{"lr_mult_o": 0.664, "doc_mask": true, "dataset": "wikipedia_en"}
MLP neurons of a small language model. Each row is named by its layer, matrix (gate and up: input weights) and neuron, and shows model dimensions 16-111. Each number is 50 + 10 x the weight over its row's rms, rounded and kept within 0 to 99. A neuron's up and down rows have the sign that makes its largest values positive.
After each neuron's rows, "fires after" lists the tokens most often just before its 100 highest values on Wikipedia text that the model never trained on.

L9.gate447:71 61 54 42 56 57 48 70 65 47 33 57 46 43 54 56 40 41 56 44 76 58 36 51 48 66 50 48 52 54 49 40 42 51 67 57 62 52 39 48 45 58 43 52 44 51 58 38 44 56 43 39 58 51 63 48 65 57 43 54 62 53 51 47 56 70 58 41 39 36 58 40 57 42 50 51 44 51 50 46 52 42 55 62 43 43 65 23 44 67 45 63 64 49 54 44
L9.up447:60 44 58 38 45 65 50 53 45 54 45 51 58 55 40 46 30 64 63 61 56 56 52 53 58 66 61 54 61 60 50 51 44 67 57 55 43 52 58 50 51 51 71 36 47 69 57 47 72 48 49 44 55 54 64 40 68 42 38 55 58 63 43 52 64 62 45 49 58 42 52 44 65 40 51 48 44 58 64 41 47 43 51 40 59 58 47 29 49 52 64 62 61 58 27 53
fires after: " s", "oin", " att", " follow", " bro"

L3.gate195:71 43 41 38 35 47 45 43 62 48 49 72 54 43 61 62 45 39 51 53 51 47 61 38 52 58 70 56 40 46 54 61 53 56 56 58 56 51 41 45 48 49 43 67 42 57 55 64 53 44 55 32 40 65 59 52 45 66 63 39 64 46 41 54 50 80 45 43 36 56 48 44 62 67 43 64 52 50 45 28 38 22 59 54 53 43 46 64 52 55 54 43 71 56 66 56
L3.up195:52 33 47 39 51 46 59 27 56 32 57 45 57 53 53 51 57 39 61 68 43 27 46 58 42 46 47 50 49 73 30 52 67 46 49 40 53 68 55 44 53 68 44 57 53 39 46 53 57 57 42 53 66 53 41 41 53 38 51 48 63 35 32 49 47 56 45 45 42 43 15 53 59 39 51 57 35 49 37 43 48 48 50 55 50 61 48 57 69 46 33 51 54 45 47 53
fires after: " V", "s", " n", " N", "arly", " s"

L9.gate263:52 55 46 44 40 55 60 55 63 50 50 44 43 42 50 41 62 42 58 55 42 58 71 59 36 53 48 55 44 57 55 42 30 44 56 26 48 54 49 42 51 43 53 46 45 68 75 75 48 45 56 39 43 58 44 45 34 46 39 45 56 45 32 69 56 36 47 46 59 42 40 65 27 59 71 55 56 56 53 46 71 34 60 60 50 29 50 61 71 60 60 52 42 39 53 56
L9.up263:63 48 51 30 52 53 55 35 62 37 57 53 43 53 47 60 37 29 60 64 47 49 52 40 70 44 72 30 62 53 50 57 58 65 48 47 52 50 46 47 44 34 44 47 67 60 64 43 44 48 41 54 42 68 44 51 52 54 54 53 39 57 56 53 44 54 54 58 52 65 59 39 73 61 51 65 42 54 48 53 23 39 51 51 45 60 55 43 44 48 52 56 69 47 48 66
fires after: "\n"

L3.gate125:62 53 54 56 48 56 41 39 51 34 58 51 55 46 69 39 56 45 56 71 58 53 61 71 50 46 61 51 67 20 51 65 67 49 45 49 46 57 47 65 32 46 55 39 43 62 51 40 56 34 39 68 45 50 54 42 54 45 37 18 55 33 47 63 59 33 53 67 45 25 37 53 41 51 49 51 40 46 41 50 48 59 42 42 51 50 50 38 64 56 62 52 31 43 51 57
L3.up125:65 41 60 44 41 56 28 54 47 50 54 43 36 48 58 54 52 42 51 38 39 54 35 81 52 50 74 42 33 64 30 48 62 42 54 48 48 61 43 32 45 33 45 55 42 50 46 68 42 44 45 68 76 55 60 50 48 42 44 46 45 49 61 59 49 49 46 67 55 53 58 44 50 40 67 63 44 52 42 55 54 52 67 44 50 59 52 47 65 55 46 75 39 48 51 47
fires after: "0", " w"

L9.gate35:55 43 64 56 41 40 67 43 49 37 44 35 49 53 43 60 59 51 52 56 57 59 38 39 44 49 54 40 51 55 42 57 33 57 70 45 63 67 55 33 55 40 44 66 61 59 48 51 44 55 38 42 49 73 53 56 42 56 63 37 66 38 39 45 42 37 35 56 42 31 52 57 50 47 60 67 44 71 44 46 65 38 59 55 40 52 39 58 48 57 52 36 45 54 55 57
L9.up35:51 45 51 39 37 55 41 46 73 36 35 54 51 39 53 57 32 53 35 49 48 51 59 42 42 33 66 58 66 58 62 30 56 53 53 56 54 58 48 62 52 56 47 60 59 38 33 28 32 39 36 37 45 52 51 55 63 50 48 54 53 46 45 52 67 72 70 60 53 37 58 44 53 43 41 46 47 64 44 67 52 43 63 56 44 43 52 50 51 53 50 60 44 62 52 52
fires after: "\n"

L4.gate42:64 41 63 42 41 47 63 49 57 33 44 58 50 47 72 43 42 43 45 65 54 76 58 69 52 49 38 51 50 56 44 49 37 55 39 33 39 57 45 71 52 47 62 54 37 63 33 60 34 52 53 53 47 54 56 54 42 71 49 49 62 47 62 46 40 62 55 38 50 45 59 67 57 63 54 75 49 52 44 54 56 57 71 58 59 53 60 76 44 53 37 72 52 43 56 56
L4.up42:50 50 46 56 35 26 67 38 58 60 44 51 51 60 61 38 34 46 65 69 36 42 74 46 50 48 43 49 31 47 51 45 38 55 46 43 56 46 52 55 47 72 46 41 63 44 48 58 56 44 40 62 47 52 56 48 63 52 38 47 51 44 43 81 52 60 31 67 54 33 50 48 42 52 44 43 50 47 30 58 54 53 63 36 47 54 45 37 58 59 41 74 58 61 53 37
fires after: "\n", "°", "===", " W"

L7.gate78:45 48 71 50 40 45 57 59 42 42 52 58 52 51 42 35 41 54 61 51 41 66 42 43 63 51 63 61 42 59 49 60 43 58 48 72 69 41 65 62 64 39 60 44 52 54 45 34 63 60 43 46 68 58 62 39 58 56 57 44 47 51 40 48 36 61 46 45 53 48 43 60 62 36 49 65 45 53 46 46 39 60 55 78 50 40 45 63 54 53 58 67 53 54 39 53
L7.up78:51 47 55 52 64 49 39 56 56 39 48 36 34 56 55 61 56 58 70 52 47 47 63 67 44 63 49 48 43 45 54 55 50 41 56 41 35 39 33 48 57 47 44 53 41 40 59 54 43 20 50 48 50 52 33 47 64 50 49 53 51 46 53 52 62 46 63 82 41 45 53 45 44 47 40 47 50 57 44 44 37 52 55 55 58 53 53 41 53 41 54 32 59 41 35 55
fires after: "\n", " D", "==", " rece", " S"

L10.gate272:45 56 45 52 51 74 45 43 47 64 51 53 49 48 55 49 54 48 56 50 51 57 52 76 67 51 43 43 42 52 41 33 57 52 62 48 52 51 54 53 49 48 52 55 51 60 34 58 53 50 28 46 71 43 57 49 47 59 54 34 67 49 63 35 48 47 37 52 49 47 42 65 42 57 69 54 67 64 54 50 38 41 57 73 48 43 68 57 48 55 43 55 78 52 53 49
L10.up272:61 64 51 53 59 52 59 59 52 45 73 46 48 38 59 54 54 60 52 59 45 38 51 46 31 60 53 36 63 56 62 57 33 73 50 59 38 48 66 50 54 44 46 56 55 72 43 25 46 31 42 62 43 49 46 41 58 37 50 51 56 50 34 41 34 73 57 62 56 57 65 31 51 54 47 50 48 37 49 62 67 56 45 50 44 56 53 30 49 52 43 57 40 41 44 51
fires after: "\n", " in"

L4.gate201:48 54 48 59 63 54 52 37 44 51 47 67 59 52 52 43 37 23 44 53 49 52 38 42 50 54 53 61 51 47 62 60 47 30 60 75 58 48 67 61 40 52 50 46 43 73 43 59 46 63 50 58 32 39 55 59 41 61 57 60 47 48 63 41 56 68 42 52 59 43 43 60 44 44 42 55 48 51 38 52 45 36 53 55 72 56 41 60 52 41 56 49 64 59 68 44
L4.up201:49 51 35 36 35 37 45 53 57 40 63 50 64 53 22 48 56 42 50 49 30 57 52 58 62 33 51 51 36 43 37 62 46 41 59 48 59 47 53 57 63 49 46 54 53 56 51 52 38 46 73 36 43 46 56 57 43 49 43 60 58 60 41 28 57 49 45 45 52 61 47 53 60 57 47 45 34 58 49 43 58 49 48 53 44 45 61 55 72 40 37 49 24 67 54 55
fires after: " n", " N", "at", "ines", " sh"

L11.gate86:41 50 68 50 52 48 44 20 61 35 46 46 63 62 47 45 54 53 39 46 50 52 60 48 58 46 45 49 67 41 60 50 44 24 44 48 50 48 48 41 69 36 50 66 52 69 49 56 66 37 59 48 46 63 53 48 45 60 48 35 55 38 48 33 38 46 43 41 52 43 53 65 33 47 35 64 62 30 47 66 59 35 67 55 56 53 53 64 54 63 59 44 41 60 37 55
L11.up86:51 52 40 47 38 50 56 35 60 57 58 53 60 59 61 44 58 32 43 57 53 44 46 16 44 45 54 49 79 58 56 50 58 58 50 67 64 58 44 62 31 57 57 57 38 52 52 48 58 34 55 47 44 59 44 39 48 47 48 54 54 71 37 53 64 53 31 49 45 43 43 57 57 42 47 55 53 34 43 54 38 33 50 43 59 51 50 46 52 46 55 46 50 55 49 40
fires after: "\n", "ies"

L3.gate202:47 65 43 41 37 49 52 52 61 62 46 75 58 47 62 47 41 48 48 57 45 49 57 54 45 40 63 51 66 49 60 54 45 58 52 49 55 37 52 61 47 48 42 54 35 63 48 48 56 62 40 35 46 37 61 54 75 55 42 56 59 51 42 64 60 53 35 54 59 36 57 44 37 52 43 48 65 51 53 55 37 38 37 54 33 34 62 55 49 52 49 48 59 69 40 50
L3.up202:42 45 50 59 44 37 41 30 60 44 49 46 46 45 55 52 61 51 53 49 48 57 45 27 60 22 51 47 45 38 49 61 52 51 64 47 56 66 40 71 52 63 39 44 39 65 46 73 33 68 39 55 40 57 54 68 62 36 40 40 41 64 28 48 64 61 35 34 48 46 51 67 53 55 42 38 41 55 43 60 36 42 62 64 57 34 51 63 63 62 60 35 47 61 55 44
fires after: " g", " n", " G", " reg", " N", " pro"

L12.gate235:50 43 58 46 44 51 56 45 60 54 41 51 47 38 50 33 35 42 48 56 52 58 66 53 66 58 56 40 75 55 48 46 49 53 65 48 45 58 42 39 47 56 43 35 59 41 49 57 72 56 44 49 45 49 42 67 40 64 60 25 56 52 52 47 58 34 67 37 48 55 38 55 46 58 40 45 42 54 51 58 50 36 42 40 63 57 58 54 66 61 31 56 51 37 45 54
L12.up235:52 20 53 50 56 52 55 42 68 39 55 43 36 48 61 39 52 48 41 66 67 46 48 45 63 34 43 36 58 47 45 48 54 47 42 38 51 68 46 44 54 46 55 42 51 48 55 39 35 44 33 61 55 57 54 72 45 50 47 62 55 47 36 61 45 36 63 49 51 49 61 58 54 47 37 45 49 27 39 70 36 67 51 46 51 41 40 51 58 54 66 44 56 55 57 50
fires after: " ", " in", " d", "s", " In"

L9.gate371:44 46 37 60 56 64 60 31 48 48 38 43 59 36 77 45 55 60 31 41 51 62 57 67 41 60 61 52 37 53 57 48 50 60 54 50 56 43 32 53 49 71 53 47 56 50 61 52 66 61 46 44 58 44 60 35 54 52 50 40 50 49 69 52 47 55 42 64 53 64 36 37 42 52 49 57 40 40 44 59 54 45 62 36 50 42 41 57 52 56 67 52 62 50 45 57
L9.up371:51 61 60 60 37 45 57 43 67 45 64 45 56 48 52 54 48 54 45 56 49 76 47 48 46 57 53 56 46 58 74 49 45 39 57 39 32 57 48 52 50 32 63 38 42 57 56 58 50 49 36 49 67 40 53 51 60 56 60 55 56 49 46 46 47 64 47 52 34 35 58 63 61 48 50 42 47 43 51 62 59 21 38 63 61 39 54 39 44 54 46 50 55 46 53 45
fires after: "\n", "==", " =="

L8.gate0:52 51 50 55 49 52 60 47 50 46 58 65 53 56 64 46 52 47 41 59 52 43 49 54 57 57 55 48 53 44 49 56 51 59 57 50 50 52 47 47 59 34 57 53 38 64 38 40 51 58 38 52 63 66 62 30 34 49 43 40 56 49 51 44 43 60 40 59 60 34 57 52 40 53 57 67 36 62 31 47 38 46 59 57 33 52 54 79 50 46 52 57 52 51 56 42
L8.up0:40 48 42 72 53 51 34 52 48 63 58 54 65 57 49 64 40 70 62 63 34 44 64 62 45 59 33 62 47 54 87 49 53 47 32 50 52 44 57 38 57 48 55 54 57 57 49 50 44 45 29 50 50 41 47 55 44 62 37 45 54 51 53 44 39 49 46 44 33 49 57 60 57 57 48 53 40 47 48 53 40 34 55 58 49 49 45 38 52 49 41 62 78 37 36 44
fires after: "\n"

L4.gate15:51 35 58 47 59 39 67 46 71 41 32 57 48 54 65 51 60 58 51 69 39 46 70 58 53 57 60 55 61 51 56 59 58 50 51 46 51 40 54 43 61 46 49 44 54 58 52 55 37 51 47 44 60 50 42 30 50 43 61 30 58 40 41 40 51 62 50 45 55 54 44 52 55 54 55 59 55 49 41 49 35 63 32 45 49 40 75 69 58 42 53 63 43 56 54 55
L4.up15:47 53 57 49 62 40 36 62 59 55 63 47 59 63 52 60 57 66 50 52 50 59 68 48 48 49 56 75 66 51 49 62 38 58 51 57 63 38 33 56 42 41 49 62 41 40 47 37 39 36 27 52 42 54 53 49 50 52 60 41 48 36 58 38 53 63 52 47 28 39 48 37 70 59 55 46 47 65 30 73 47 38 44 49 50 59 52 39 31 42 52 44 51 39 52 32
fires after: "\n", "|---|---|---|---", " B", " d"